Weights of a small transformer language model.
Size: width 640, 8 heads of 128, MLP 1728 SwiGLU, 81.8M parameters.
MLP neurons of a small language model. Each row is named by its layer, matrix (gate and up: input weights) and neuron, and shows model dimensions 522-617. Each number is 128 + 24 x the weight over its row's rms, rounded and kept within 0 to 255. Numbers have three digits each. A neuron's up and down rows have the sign that makes its largest values positive.
A block is one neuron, or neurons of one layer that tend to fire together. After each block is what it responds to, as a language model described it from the Wikipedia text at the highest values.

L2.gate219:126196104089102132112145135098127126100131061128098160108161128138134078162111130139098120136131170134124158122130105123132125160127190102102153136145118133168118100125140118140109159131146094137097146096166082130089116108097147120102136155149117116149134154109115084116144164153127155181
L2.up219:129176129126145150091129126094102130126121124073121131102134124149129130119192149154082132166121158119078114156102137114113101135169125096105097148082152116150114113140086124113160151118082119148150203122131133155120099102142139137133136139135117126150108115148120081137115083131135151162
L2.gate1461:091145118090170122131155120163098163191133078157103077149082129091115159125170083132129173121146148101122171100152132159138094126079111151109170116100156103146123153128118126145132121130124132135103135156155125178182173148135112152121157128129151154150132128123126127119049116135139118091
L2.up1461:152137161114105102110135144188081136152122090107127109114128131147111161098115142142115119113160140082104159152124139143092156119129127101153164170126163154112130139101107129105164140070150153141134114170164103118142124165114137135103115153116149138180149092112134113135092107111146150144
L2.gate1629:093128117094133129143164148143143149096138128131153129134109124111104104113144131144130147136124186113150171202105158117160088163130137100132154128130159128116146144142146121094157138114115135121118141111132142116202139125109144103102100183165165118150187082151135100117137110100155132164
L2.up1629:110124123136116122132122124071143184115094135121140100137107078125121128151172145129158149124136170141139136178104091093136121103124145157155101121119155136101182159097129119121171169129155165117090121166133176166174170134119149164093093119120161107138162114123148119118079090140131100130
L2.gate1688:089152121084107133118130119148139099122155136109149128146145110150149107132125145130119147144113056099126133157156078135145124137074148085113170130161074165131113135130135154109173112135153171132134084121130099095141110111146092107132128149157121098145101109129112115139107121164121117100
L2.up1688:112110122093128135137188139153128177112144116126101126154117103146108120126111112155102188122167115146100154084181160175126065149165090097176144133110108154094158143178144131146180119148133119132136104119137086143151148125114113175113114150125107164115135095150124131157132119126142097126
Description: Institutional and legal nouns

L5.gate93:099120109163125129126140126185148112143078083132110106108113173148104124136115074090115112140125127099100102105143113148140106140124129137128145124172133175078112119094144160099153164101146110103114083143138126138122151145135096158159140144132134086135116135162137117164173119160181145096
L5.up93:134105154145106118149169125092129144134127130118124135153132172067110127120131122144115132132094132114137109129104092142107120111137136140098161087093166129117118119134152120128121130134090133113102139115150130117158110078098164106060125134128132110149110149124127122143087163153099126119
L5.gate148:121106113146102096156157180093137152149114173163132088131145131098088116104141103091092117143108174150111116130107149132153151155107140066127103093119071130113148116162128153103117127090143101140137134087116194101157143165144119129149125106150123122139100122134131097117114074172162102104
L5.up148:160101131120071138128153128084094059115146116138142160141149135106124146102150072115098152143106155153099089173120070154123156116143153160120107123146124121118103154123133145127153103163078104124120104075113131112111113094129108141125105134109131184126109138115126131147112138160142148152
L5.gate219:139159165113119173121159100127135140155122157154153093112109121138146155124127126140134152147105121144127126135086110135148085107151152166087136117189117113154095160100102118103135135176127130130098095130119156117128140115140184139148147155076148159101121157104123132124137117089148139160
L5.up219:148157106174124141134099107091141118121099109143094136131151107110146121112138137120105139119107132105159099139112134140127135129152143127146124149161067155188160121107078127141073098136111182162099140118099109102116130128122095183134091115144148142148115121078122116135141131093079110127
L5.gate258:118128154138145099126179117117094140133103138158122122158141121136169132147130135142112151092070125109126107154134151088138136182152114099134123067114122125132129087144107150179169093162122152132133122102136075158100123107112090112125099132132115120141134099092137088134126076127104122120
L5.up258:126104144107132111092123136139139161145121130162154118198143143142094119137162112122127172115154098139125152105117153123145168144136116127145114142115165152094142152128130174164119120150137117117115140100102142114107099126137145118124116131155140113095138128141123139108102135138128122098
L5.gate473:146142131128096126129110124140140134154111151116149121124119131130166120147133155115115135117141146089152148134147168151123111165085135107154137194121152135121157126110085125116103145110114126133151137129149162137120091133164104120147130112174076120135144160180155096085115153143144118079
L5.up473:174093125139110095135106109111118170117167156167130147150135097152084149132121136125163135127095125106144124097168097143102096110161101162150143137151098141087116125133099123125125101109126150123085165136131103121123152139129126103103116166107158073156116169170137138103109146156113101162
L5.gate774:118139130121126118134131117150087102116115160167117112117136124123171119108075148148139122165172122143108161167192129134155133140090096138145165142120119152141137136165127133104118152150120137102167117144120129139146130096168122133133128131100156146175131086125133150144103156163180167183
L5.up774:116098153170124140127172142145103154133115137087169128143124134136112143134089151138105179144150130141108078138084121108137089125146143098094085124111109130114109153135129130144137124168074161098109121147139108121147066092087134155114122206146087112123144094141139108112106158124143088122
L5.gate822:109088087134122135143101117154130098125095140142144169124116097116106143122188109133096127101089120153103113096143110144118155133188151127103160154140106168126121152141091128150066152117152099090090134128134197123118116115078128105117099121113099147109104130104161131105136146155100120136
L5.up822:154114126095156102135117092137130098118100100150122138104121154171093130149138106113114149111149125120120095166148128161103168146141156173145192134124076095112107160116113110143112086123072110094117145169146134124158098111142149095138148110124100083130097140119094129137126098145120118117
L5.gate1022:109176135123108158131116127074096117129182107114155159161121128169153137172121141138136091133126100089136145118186105149110107105121140108121118126125102117151098123123095158121143127126099132143101089142119121184160123114128136157127142113133081140134144127112144111122140155111083128149
L5.up1022:127087141134163122142124107146176142094126168134102088114137081119157113128104118111136159157154126131163115132093143151100122129132156185153116118158105126097137135164083162156161169134165139113145099131159157118132158122103117175105136127126113155150097084149152123160131173161111163108
L5.gate1219:111161128185175088120102078135106117111095147144126114128134148128144159137098130150157142111106134133147104178112153133108136143116085117122155102118146183147093100112143116161131142094159122174106118095122156133120167139149119095131126126090156091134117138153136142092174147133126126156
L5.up1219:088139134143109107110114089176110158153178119154160092111140144137078136146150123135119102085102125142114131120142051068143104127142138135101139132127120154148105138116098137116132122137075141115095120155123125122117124115115143141145113082153114111140124103163097101121116096140159119095
L5.gate1357:094102102117152115138142165106146174117143113138179155141149134097163126149145173093135097126108132141136088153102120124161138097108133102154138133121122141149140132128140142129127132160118146094157096104124124111126129112134112106118143126147129111125187127146095160126179153114168153107
L5.up1357:137112153126125103094101131116101150108147114086156155115143146082145146108130138136102137144161120119141082116108117120152135087121139156104176147108140145156129116122120097162145133152122122134117075175113146112146093124145138083137168116166129102108140143120143113137168175128114130165
L5.gate1405:149154155153167089173131145102085180129134117087098139087102113145122118121151117141138130157138111108127138150093091150118119096165125160107120125113139099121083119095124085116185133153097147124171126132099099095069094116129127136142127115153114103131105102119157091134152084151156099094
L5.up1405:119136092122135141130134103138094127127097102158106105123170101132158149106104125157090117123102154099140116140112152112152115121124111138164126117115118125142104135139124128138147128151130121109100141137176153161132088113107137151153153139155106104095090125145172118124139135132145108085
L5.gate1476:115140141108128105101078158124186110099092086121171092100130148098100149184103165134124135081173119106098146106133152113127170167158139154119127108119119138108121127143104117124163136151124075142143143105156116129122114123126107160145146114125121146114123104135150153133124122126122149142
L5.up1476:098144135184155143136096152139130098127151126125119120167104140098141162166126143146099106114167097121095203120145121139077077169124149179092136042154126117175150096086128112130152151112149162137106168092115125153150100147115134138140140121117133168175191103088115105174120098145146138127
L5.gate1490:123122116126104102178139138099147121104120126126141123118126150130093150161123093157098099193138130073151125109106093126112118181144135149092120078124139107137123140142150177132157126125136155102107153127124143168161140096116133156168108081124115147127115105134152130098145123138130095134
L5.up1490:128106154135140141147108148123103154080152136151124139126137103082146104098127140149120112128130095112124127095113151166120088090129136092148096141116103133121133146171134141132142113122160086131151111118118133126151158086135116142132112164136134118121137084117104091153168134161119135146
L5.gate1609:114131107123132098102162129121087158112100181154146147148097179150098141174135131150118105125131157111116139137129090169105108119133105130113115192164152135120134130131124148153140081130133110124083171129140134102142150182144170104096145128155174133132117102141125088173118117120093129121
L5.up1609:135105098089125121144105155131106146108122113084138131107109124097091091128108138117092094114140123088132143141132095135131095131147137085149167150155132141097108121111123150123138116136152127108118141086091119133123156119155142121047097103088145112105131103155133113118137133113132129078
L5.gate1698:136143133141097094129126111121142127115112156121139132148143138135116101136112133116140114116135180127178123122138110066128169125119111152117141125076167171159121118102095135128155146162089128125161136154144091145155099084116128127126131116122117160165144146151133082133070137123150131110
L5.up1698:147083113105102091167099122153112114117102146105133138084153104100166092125156101113094107123139131181135109161095160095090102124154176152123120150133093111113134130096164140168164107163099119133114123152118195122124104111132116120139168117159124120132115118123090141135091112123075101140
L5.gate1723:149143119135092126089146123133122119160163124167152111109132114156155143074152095135110143157076142106138114111145141151132125153118092167129129115113134131190089082133128128146124103115126127137080102115123148106135143169102095117147136133123128095140108115142093138088131127158098153116
L5.up1723:143116150144108130137131112160105116136141156110099132155067130143120150120171132120154119120120121185165073108116112104153150121129078124122141112126103102126147130102127147114139124098153127123165124095119092144130130132105121141139132144130074137129125128093151167106172123142100172109
Description: Digits in table numbers

L5.gate22:143178102154128130130153149139143100145079165168178117110128152122116153076128089109144142156068099141130161120129102114119131121136117103120149110133114125123150115136133127118109113170094151121133132112146114109165137161147140165142130168139129132128144119131109152086127148144164123115
L5.up22:103121125113155122123141108155127089146083093121103099126140134116106116101164155118088072098160144118132143141125148131146121135130089083168114114146086130148086111126094104143139101143150172132134127083177132110117092153184102107089125137135140146154112108156115129102120123086148101141
L5.gate489:116114126119158149168117153159074126142123119151063135147114130108126123145123155172140152100095129076085144120161116123130146096118128127138137095080127099158142150117113131134118174099131115075093147140138136174137122167093121134119098144109125155081124136136133163146135101115136138117
L5.up489:083098160115107137143127177151166097145129088134100137105104140060157129128109097128147083125086109146131139099150148130095156122105098155110117163114095102134123135089103104142069142086145118162111098082141181112148118140113111086121078159119130155145136144152128130123143144094172119129
L5.gate504:122146170184079137147115116147117166156142141133119112185138146124100139039169143121103119136123164119136095123127125135104100103072114106134173115104122132166121140157127210112096112112138149155119150106128137113147140110117147117163153144111125123144131127116136104063128102142146140142
L5.up504:143117154137102094154115134094141160138144160105089139099144108114146120126132120125129146092143139145152124151144121135132123121091152145072100101117114144075109128154184078119136124142153140087124099099142128120063147085139111123122117160117138120144125147112104141113141106135117141171
L5.gate736:109159127178133118115113105101141137168088141175126133123135090125090086075138152105119087161109174149142143098113144125117110166097154125135159120129145120123157108164174145092122123171154108153111130136108126155103163096117096128099128097106114201131158114153107068067090092114177096139
L5.up736:116128086116156169118127129182142116129178123081136133103187145126085134111143092147134089131135118131106093115071108116160103146108135122116181121122155128135152152142100133125121134112104117137108121072119131078136115141145087123132103139147096120148115159122155115143143153163113116122
L5.gate741:115144146108127173156109121144135149101126117176121119151123159104084102114069164133193108112122119114135126176120112131124108146112133159106111102131119145119131100112162151128109129114122154159113090114128124149142155127107119132091102140163103150126138125122117143106132152093192115115
L5.up741:151124166141130127160158066136132195091164127126100130143085109114133135150101141144116101166142103121128158157168083140137165117116064122151121158130134086165166138140105123099100148080117103165150128109131131150161159149162123114075110151091149153175133120121097143107120148125171103146
L5.gate894:107135158161128117105137109144101140104107111108147107180162096121144101123186099170138113145100163144143124080114119111112117170114113131165141173162126109141091086119120138067119129140131124161126130108132132132163152151132114102159144120116091122082117133153121175151183114118116130089
L5.up894:122098099125141154142151110115129133200127160141062170130162123099121133100187120129142126101157169141114144111159142123114090120101098117126132158095108117166133061158142146115155131135135128134105111059114108140152177150129101093159143123138115129103104117127096118131112128166132164115
L5.gate980:130156110150146125070145146104165148096098100144099105158160116130188101145115113138104109147116103130085129144095094143198119184128121112153157117133138154117154120113166162140109128143165115132136170166151169068091125171091186123139148176113100111120092130158122143140141128153132105121
L5.up980:077117157128137135101112114136166145106116112133096107174120141111169123143130140110128141149184122157142123098112120109119156137154126148113088125149101121133084149104076085132130119159119160126114122124124121104128096146066121155151114131148084137130148135134115164147137152134094152143
L5.gate1134:175109151154118152092135149109118101095107127117128099104122104111135120169098076102150173119130118125142155139159122112176133127123139140150140116085139115115133134086169140184117104149114149102123145109131122172086114174133154121090144125115116121132165126158076126143129124134145092137
L5.up1134:151139127106153170138097088107146107104101121086069164103111139104079125098163102103120134121123107075145158179102162143130091129139126144152144097146101125111147146123072131116119132138132165160120149120112122107089147081149160130128132093136138145118104162096158123126146166106132142144
L5.gate1206:154127131106131126171143090139115158163129131095101113117123116103145126100095146137130095118135129138150134125163125132121123142160142103094143122111128187154119113101176139130148185109148164168185077114136116159121158139161111087090124123100166108130126101113097098160090134151084108143
L5.up1206:084110126162153149107145181152153164130110094143171096132123087170123114119109145153156139101125130130157117096154117107137161146114106162142137179147103140139134146112111115159130131108144105106080113124108113140142125117148109114091149126104097149129117132093129124118093115143157142118
L5.gate1242:119140113107112109101112112102141124139138089151129136122140107106138142110125131107125109139152144113151168132102108092143124159096142144158128099113150133159144126134150108129117123097091089148172146084134112141161167138087166113130103093129085120170132095129071147114163116161128083140
L5.up1242:122134128119120129095165138077144152163112169115109158130125116139132125147108141147102104096138137131111143141087118158157151082139115136114114097164131137133096156066123105085142150191086112090124084089127118123162179097170141112108124060157124144102131194144142136161090100116170116162
L5.gate1380:147091123152153119123152113192147109076127089123168151213102126104133124185142142108114120145149098115126127100162122127129098117132146101123101088151101170126096173114124146138136106129147124115143142138121124125143121119180156133108166117120151129105128137126139119189109117087107156162
L5.up1380:139143102130116110130171107115151064139117148127150117113127093135106134151139162114119122115106106152131111129159086106114102154141141124114089131166117171151189104111140115153116106097172139130130145159107153187151076129136123107130138135145155097123115100119076149177135121155124139129
L5.gate1436:147118191108097123129122086158113131100139092112062130102158129085097146134113150134153108111121164118157129122121109111144138104123073147149103097150149132119117099152120135173126140141170084161161130119133141140115158139122154119074074132132096110130089115152063156108147133104182092139
L5.up1436:171139160132092120125152105152126164129128104124114092151115132121123063125090158116146135158147139137133140172148121142118176097096081086125141116153146130148115174145157149122126128137082074142131098106145111130167143157152156144129162095104110141124136145090143142122166131155170137154
L5.gate1444:119087171122148128126142089119169164117140094097143129119152141097094132138087110082153131145169144129131097081165157175132149175127098136123132139105138119134170122141130118143086119136166098156168117161142078090138134138144107149164098154103135163068124118121117136095132125120108178131
L5.up1444:112134136155103113109127159099112153095101094121130098098140130088112133099107170103136129162157125150106146134116132175155100175129119143143155112161119109127150136130159156117129159144140160125155103136152099094138128120108156105111148160136112142084111128129150111076135134112104143128
L5.gate1570:120116106165125152104160160119133123140105060138067169107123089133140154164111109092091145109118131146110118128122087146144104160121163115147139136096102113164127102082151150167127129105159137141148139083156121113125103159125125111169135102117121155114123160125104111137105137119148136149
L5.up1570:127145147148132106133147131154172126110132135155137126095148129146155148116151133157143143116109163148122130093135097166085134142111135163122136093096092139154109105077142118136136143132125116154149131081145126079115153175119131080122157199140110143125159135125104124142111165138123160130
L5.gate1619:161128120169124086108106140134161142149148091112141131167106128145122126143125099092148069124151127085127120146142075133121127139116119167089124115155107126103116168109107119128129135115090116171143121143154126113141104118100125126083158129135097096147085120091108148125175147138109110141
L5.up1619:122124118152122134127140106152109140159098132115127095138080127113109179137122155097130085114150134104122152137107115092104146135093134138137133080109138123124150164080112164083117108138098109125155121173153127109091092144095140115133099084168132140139153130123104106138171115131126127120
L5.gate1656:149146096137107170132153144126120108132102121151130151139118165169109120134110088175127105129144145108095146147147119109152126123133118160129128139100136139136132073144163139117107123123080152099107119150139155127161132177157131095090152154165111126155134176104122115123105143105178111107
L5.up1656:164135124149148147161110115119126119101101160193122140120134160140144079111105157146109111156130119132148143119187132127149145134119090108174120130107124122137112111110110116123136136158137124146158104162153101117130128140083124139112113144133115176088150104138083150116173154168119113152
Description: Year digits and re-

L8.gate667:108108169100129152097130140156135134131126101158131138092078144053113138127162125099118170089124151151130116164122111132135106123148152130100168123127093174107115179134149136097089114134109147097106155136109149130143139120131083121106159086189116125184123096095079140144108110103122133140
L8.up667:137124119141104114108156095174137108139139147147163136138103127099096128108113131152103135127097123132109141089117140139132129151123165090153131104121136132126114099135183134165150113119114139115118137108111135145116140097094095139111159128161125129184134152151173134130118150113144088090
Description: Head nouns closing phrases

L5.gate92:138107113122168142154159109173133110119173142146175170072107139124108087109085141144108122101146131119150170117143151120113124119137126148142161129113162116139106166127144168156142111142118130110066114141139124110133175116133077090088115158157133123138133108129108132146145098119098109162
L5.up92:157141143098175165106142157113141129133141123161179151161127095108142136135138130135130125120145108101097137123138136178160131113162118119148124132144110100116081140104141167126168130163103143095166099085159134186133138174088152137149158093118123130097152122118132109109131137155122101153
L5.gate146:130143092122143142078134150155169104112112160102116130082175102124133131107138146150155121119092128158135161136108147119147134136126147150124148087110102120133121110111112140155124106174093154165138154119134145164143107158165133141084116097147127126138122113121128076115093083116125129150
L5.up146:111085105147108106156162146148115149111123116161082128158148130117125149140141133119098121115143115132143102109104096117109108128105105161136134159120138141126134152115108123136118127159147098110165131114090120129140114127150139212124128121147149165101134108136118148132154114117091156118
L5.gate160:129101148112123136142131123102157111188096133131128114097195137109127123158134161119137122132167152131108125130107148110147128098137102136174155129144099131103159129102110074159120128147189106146126081131168134129132103094088135146112144110113106104110141151123112102134146154136103103107
L5.up160:074053156100154172161154159117117128134115110096112093120156160131127123149097173086092081136121150131140111124147136149129146166138159125139096127121102165165137108151118113087151141143093139138146170114114153104124167170133136161173165135096078115121144113133134087135144122109162152138
L5.gate191:138142072108122116112125139123165092080178139119141166141104126138110090127123146144140178099101134133133107091066126127117097151122143113111144111148169134118133118152169132156142129150099119161114101161148092164118151128086097096141088125135104118123095122131138104112091126116093078089
L5.up191:107124100136159097142082136124157152101136144187114148158171133081105085179128141117138167114118142153122100161132139173112122132121126167150099119129164089115145117123150143158133131154119168116147161119112132110156128134151142116119148112179117139147188140143122141151110155123144137153
L5.gate296:091120121108135110159124119131117131130158085077154124178135106096140077148125115094127155135108102128138115153120133102152086170106143139100157082136139147114129139130136096109125113096088115163108135102105110139099141133106153141161113170179108174107142132168064145135132107162122130117
L5.up296:116106120139153129147117058114130153117164162129135148117140173093146150174090182121121145063108117156085104129131181146130126163120129088150164128141093111123151101153121161147150122186139092130207113113112139149156128146124146154127131148112137123125133079176120100126144169117131161126
L5.gate374:133117151138084144151150125157113108091157121137146154150163127145169106096099132170102105139087135130106113132148134118113142168146148076102121092125096105158153100105175174121170148114140160134143082120166113131143085146124170104125133134103131115113102143158123102123146121151156103127
L5.up374:107150080100126130131167164129080130113108147108129084150134119124095150122132119164118088140130123141082145140098156120153140146116180111116093108124109115159150126103152104120144166133116101131128106120153098136155141111138161151115107120161175118121152093137128077094152107147155109153
L5.gate392:086116139132184121120113137136153099110142123149133127126146159115162147135150103118118157116113090150128130121181107137166110157120103117138126142148155118112155128121131151155132176162146148148134127141104114125122153111096145110127096132134135165135167138115149091124131119123102099124
L5.up392:142153107143150122137141108117107088110146132108117139105096176137155136161109128157131127106140156136094124139139081139102083163142156142140171111119098133146096144123190135112112135077130094109087143154105110147140147127128146113156130128137112071123115138120138045132134148138133122145
L5.gate618:143113119187108146145138143092101145147142126133112141146114111139141126134133153110151123130112157123142101122099129113159106130141100119154113127168132108167164124118110109135136127148107109130120147106134123157162126113141128142157066108121126151112132126157093123130138150149129128121
L5.up618:148149099114129127152118085115121119146125121081125135173088189130114158149123141071150110129120110086174145135136126113146112107134102097127175139160119096134105115154097161154164166123127111120130133116112105147125113159126143140159150115129131137157139113103092098158107111102129117144
L5.gate628:086135120156134114127101117138123166162163144078150123084115158102191097119105101084132128113103184156106095157138129126180121081134164112133118106135136158116115125152089138121133124078107159120163123079112111088126153082084115134126164126127103153150127130159123116115128122119104141128
L5.up628:145091156119123161120103135143129112144157140135184115107123169131158144123163131118092123129093141163163117113149115162121144115149147156138149087133100135149122110123110131069153116120120125097107125134138110129133124130118111121147132104120161173144132112167163113134084140116110128116
L5.gate967:108115126118144139176138130112154130136161133134134160144125103142132130150111122121090123151143174123154100097141107116133120151165090097117107133120103116110094104157122119157124127147118128154117111120139153125117098126135118114173114092139153121078131093113138122126126179149094117156
L5.up967:115133119151144155131167106113125145168164130155180111157123132106126137113137101098112128122096116150093166140133129092120117119107138088128100108133135132147139101122127152104100153153097093118141164122151094151171122099131195114133113118156157108121146191118124115102168146149111117136
L5.gate977:114100154098140143135117117157105145135100141143135128122155149135137120119136122144155163131123152173152153117155129123159129220135161192131125132097098138112131139143115158174146134126112130120138070149162168150180100117138104120106130161126086162130162122147130128108086109139104121130
L5.up977:124117099122140128167133120174112155109120132128130104101128091084114109128130116163102146132125083125106113137115122173129165064105164128177157122117101122109123095112087132133122156126141139144122119193105106095069179118112094158146102108159155133122161100118118121115113125104131160151
L5.gate1178:099116155107144159148091104135129124122081087108154107117152122126115100108154129164107157138096162109118093130086135139133142175126188138153122140120141124114107091127090121168120179158123107163152162130110125136166117124125100094101142124114114128127150145174111134106091126114147107109
L5.up1178:132134116109086143121152137109141136078085123081164114127122173103109123135135098118128137118089123116165116115111123124103149108178139140124126117146115112115134154107102092093144157089168156158135091137129118157136113113131158142103115150137150163132114117117152180158078107135131114177
L5.gate1244:131086130143151133118187134129158097121112139136102138150153151099146122147112152070083152060123101154106130149116128111107147135132134124133155127164137134152100099125114143134121169133152129101105135154101108120121133116124129108118129170156144150162118124174164183159134120091155086126
L5.up1244:146110144151128150089117096155141116155129123098105099101152125115116113116142113090145110143122149120155149113145115154131151128089134168146126153106142105104161099084151151100162167075075102141147151118138131153106124132130167136152102121126096130123126105111142115139125109114160109116
L5.gate1510:091093108123149134165118060151127116098096132072111148074161140132118153134144176173136189156126126104088134173145136135142126114116108132104149120097149142119108106095092111111175106099118194105109147135110174135146109121116097132101087201097118145150144126106173211120151155152115086144
L5.up1510:105128118144096113120080107131132102088138140138157151156144132142103112133147141119113176150121137153148106137176091128111136130156116094177136118106109170160174127110142109125124090116142109138143167150113146150161112146147109136099102128110116122116129075073143101125143137116095108165
L5.gate1516:126135121123141128141167136134114154128130163140113147121139145104107152120129111114116127142133172143090104127145152121136145135146133100157130137112116133119127089140121136126131161131169133140093147164089101119138109142106109103155141153140118104122107128072097094123093115104169184071
L5.up1516:129146127156142143131175144120148097107158113106109167139110154138136117142133135087153104117097151112081112128150149155105123142162160090118149117158160117111125116118133136142139146154129171119108139112144148156126117128094134108112077139162119114111145138124114126081113158061099096099
L5.gate1569:110123150138151167140114133117110120139134093163082122094138151141139144125136071084120125181163110120106146185171116138095082149132160159138134132118139170121082134177109101128175132108154137151181114173163107108130162064138110134116129108108145126137160148126109125105164147184131120138
L5.up1569:131120130120134141093158104142169173168084142151131094119110131155135142136118160162130122122162122136166150166131149147151134152151115088089128123086125168120119113125130143090135092139131134102132131141127144118095114119152130129104145107153090111112103110079170108119125120143168117101
Description: Event and initiative head nouns

L8.gate293:126091121122089087112113111118091152111167141161134082113146088170125133147144171159115144061132127129120161138115130151113152103113122129139127102149166129139176113135123141150135137137143153157144137154118159085130130076178129131139093138121064155132109075091141107117120149150129140110
L8.up293:132212125129075074121148148141135153086111084140101140120107127165108112106085125123113146184147145129151118143122147153141152124150119182149125086160132142131136120066098159088127113143129118130122137138127159108095133145169154145126114100092079130140104143133122119113149128188141136130
Description: Last table cell values

L8.gate245:122130148160142101133154150179159104126119115141113161197112105132131105151153139098127120125133122137110160133120109089142125162138088141152123092118126156134140112085125133109113142133167122119155137103135157137133116154117144153118122145141136119071148141194105122164119155121144138152
L8.up245:092104127135109122115113140138122113098124120148108121123089153144159107139169096152175085087145179116151169122118130130115110115144126111111141136115125151104116136085170110109141125136145142122102130132118103130114136093107167133094119109126097138123085143133157120095103126129173080110
Description: Inner digits of years

L2.gate121:139174121132135116104155096092201089147111119108138116136128095145122124117125101085129074136093152164121134128115110116146125153167135164105145131142092164121120125143131123111142114115115124147111165109093143128158154111176134141095122118110120113118139122100112100138164115163161101098
L2.up121:146179161123167167133112164118113099156087177133090134118111122159092131148108122147126145158134126162146103158149104099106121121153135162136143117140114146131103122149140137088132148143123106120115107144165052114163150125157143123151161111150117124145117159084116091107107119122128129141
L2.gate198:131092109106140135119156127120113098089119118104145133119088084111143116108079088064129100154143109136144120136125151113135150107161180116146097087153125187145149156162101145145154130107156159144101116151126144160144179174124152121141119102099145106143120173144092140132108113111152119092
L2.up198:146207151106136156104182143107120115116171135124147130107138150095124146128117141131162147145130075130090123168176138118144146087187116145149111103115132112171124143128153104129066157158091153159124144126110169162133106129121149084112122114116149118123159114144115124152121105102121132117
L2.gate1264:094127141165121150168134148139129098107115122120112115121088149136115124162133151171102116148120096102154088131111118118127144138148081126141166066125128091143138178143132149128108107118110125135156154109148109126152125149134096129132161130099136150120107136154109133123096126109135142097
L2.up1264:115107166133151121116145089193128108108148117120159157125106101099110143124166089133145130122140133161104114172119120110150161120154132134146139119146103113142121182123145122149130149121108144123185149165156162133111158105129130100087110102109140159137137129143121135088175138163114124133
L2.gate1377:133128129129137112099177104129158105111119089117108085136183152082108147093121099122114139140114160110143156127121109087132108125130142128110124119144161162169166122112109159114152114124137101121126162128127119104103133139118155134123126149127098127120108139146138093152122127117165154154
L2.up1377:131172141142097140134118131124138111113071129102127108138119125130122156150117148143122130148128156120093158129122086098167107095166114113137127119136169144167148136074137131082151141181123138128166139174140134127155123146146110141139128126128133126131142125127104145133127134120185141107
Description: Decade digit in years

L2.gate536:141144117146096142099152136151166150124116119102148157162118146195105103139125137124112094088108131158140138151135129109147174187110145149110114102164110109107099147088120134104132140149141158107111076146168097125148067139131130126153128126132135136134154118112104117127134096155150107103
L2.up536:097099142094118132143127146135123113133137121114084125161139086106121141087119101102179044157150178097132164137163127115126119126125122103104150133125137127108110140103151138158120125092124158138135135103104120123133106129142131139130102184128131156090122149099131144132153129148117132121
L2.gate769:123121125136104136137189098143146112080131123131133124132068128098156140101121111150126124123154126152081139162117133102128117114133104106118121139158107181127118089079136101140155144077135154103130120158149136122129108133119139144083114153156096101114144093155146107118121117168130170149
L2.up769:124133167113142089135093101143143156112096111131131161130168122155141110141140130141128149188170141155123137121124105102142110164134084109101081127121144149125118139110157139135134164148115112075115107132134163105166116133086122111063100101103115139108124129130097097124161149154121130140
L2.gate1131:125136121136088151153154138117102151142119132097129162138130176170140112109110090117149147143129133162152096145077133114127160152103159099163145156141091135175061115106146087132134129120104174112109108161154102130127101092108155125141109141144115150143135111162124090149117155126159135137
L2.up1131:075156125119138142159134117154138150096112112112135143117134103098133086139144097192158097136103160144126129145136152155140097136126124128123112156159107181103088152088111088115137137154125174129148082163105103076114180141117134128084117118137073135155125161144101145129141142141102117123
L2.gate1601:154157153098102095116088123178148111131131096152134140135177078110135132144111146134116169194175124143117084132103154135125123112135083143098135159127178120083087140125122108167108121151159115139124117145140139135122098099130158099089128087129109110148075119125131157116136124120122082136
L2.up1601:101155100117105124097131125120183106131080127107156099122105124147113103136129107148143129146156130147126126154138135140142102136148146154144149143153104140161122097116165065103126135139093140162149105108115115112145131151083131173126095083184126110138104145094067131162114162120104170154
Description: Digit after leading 1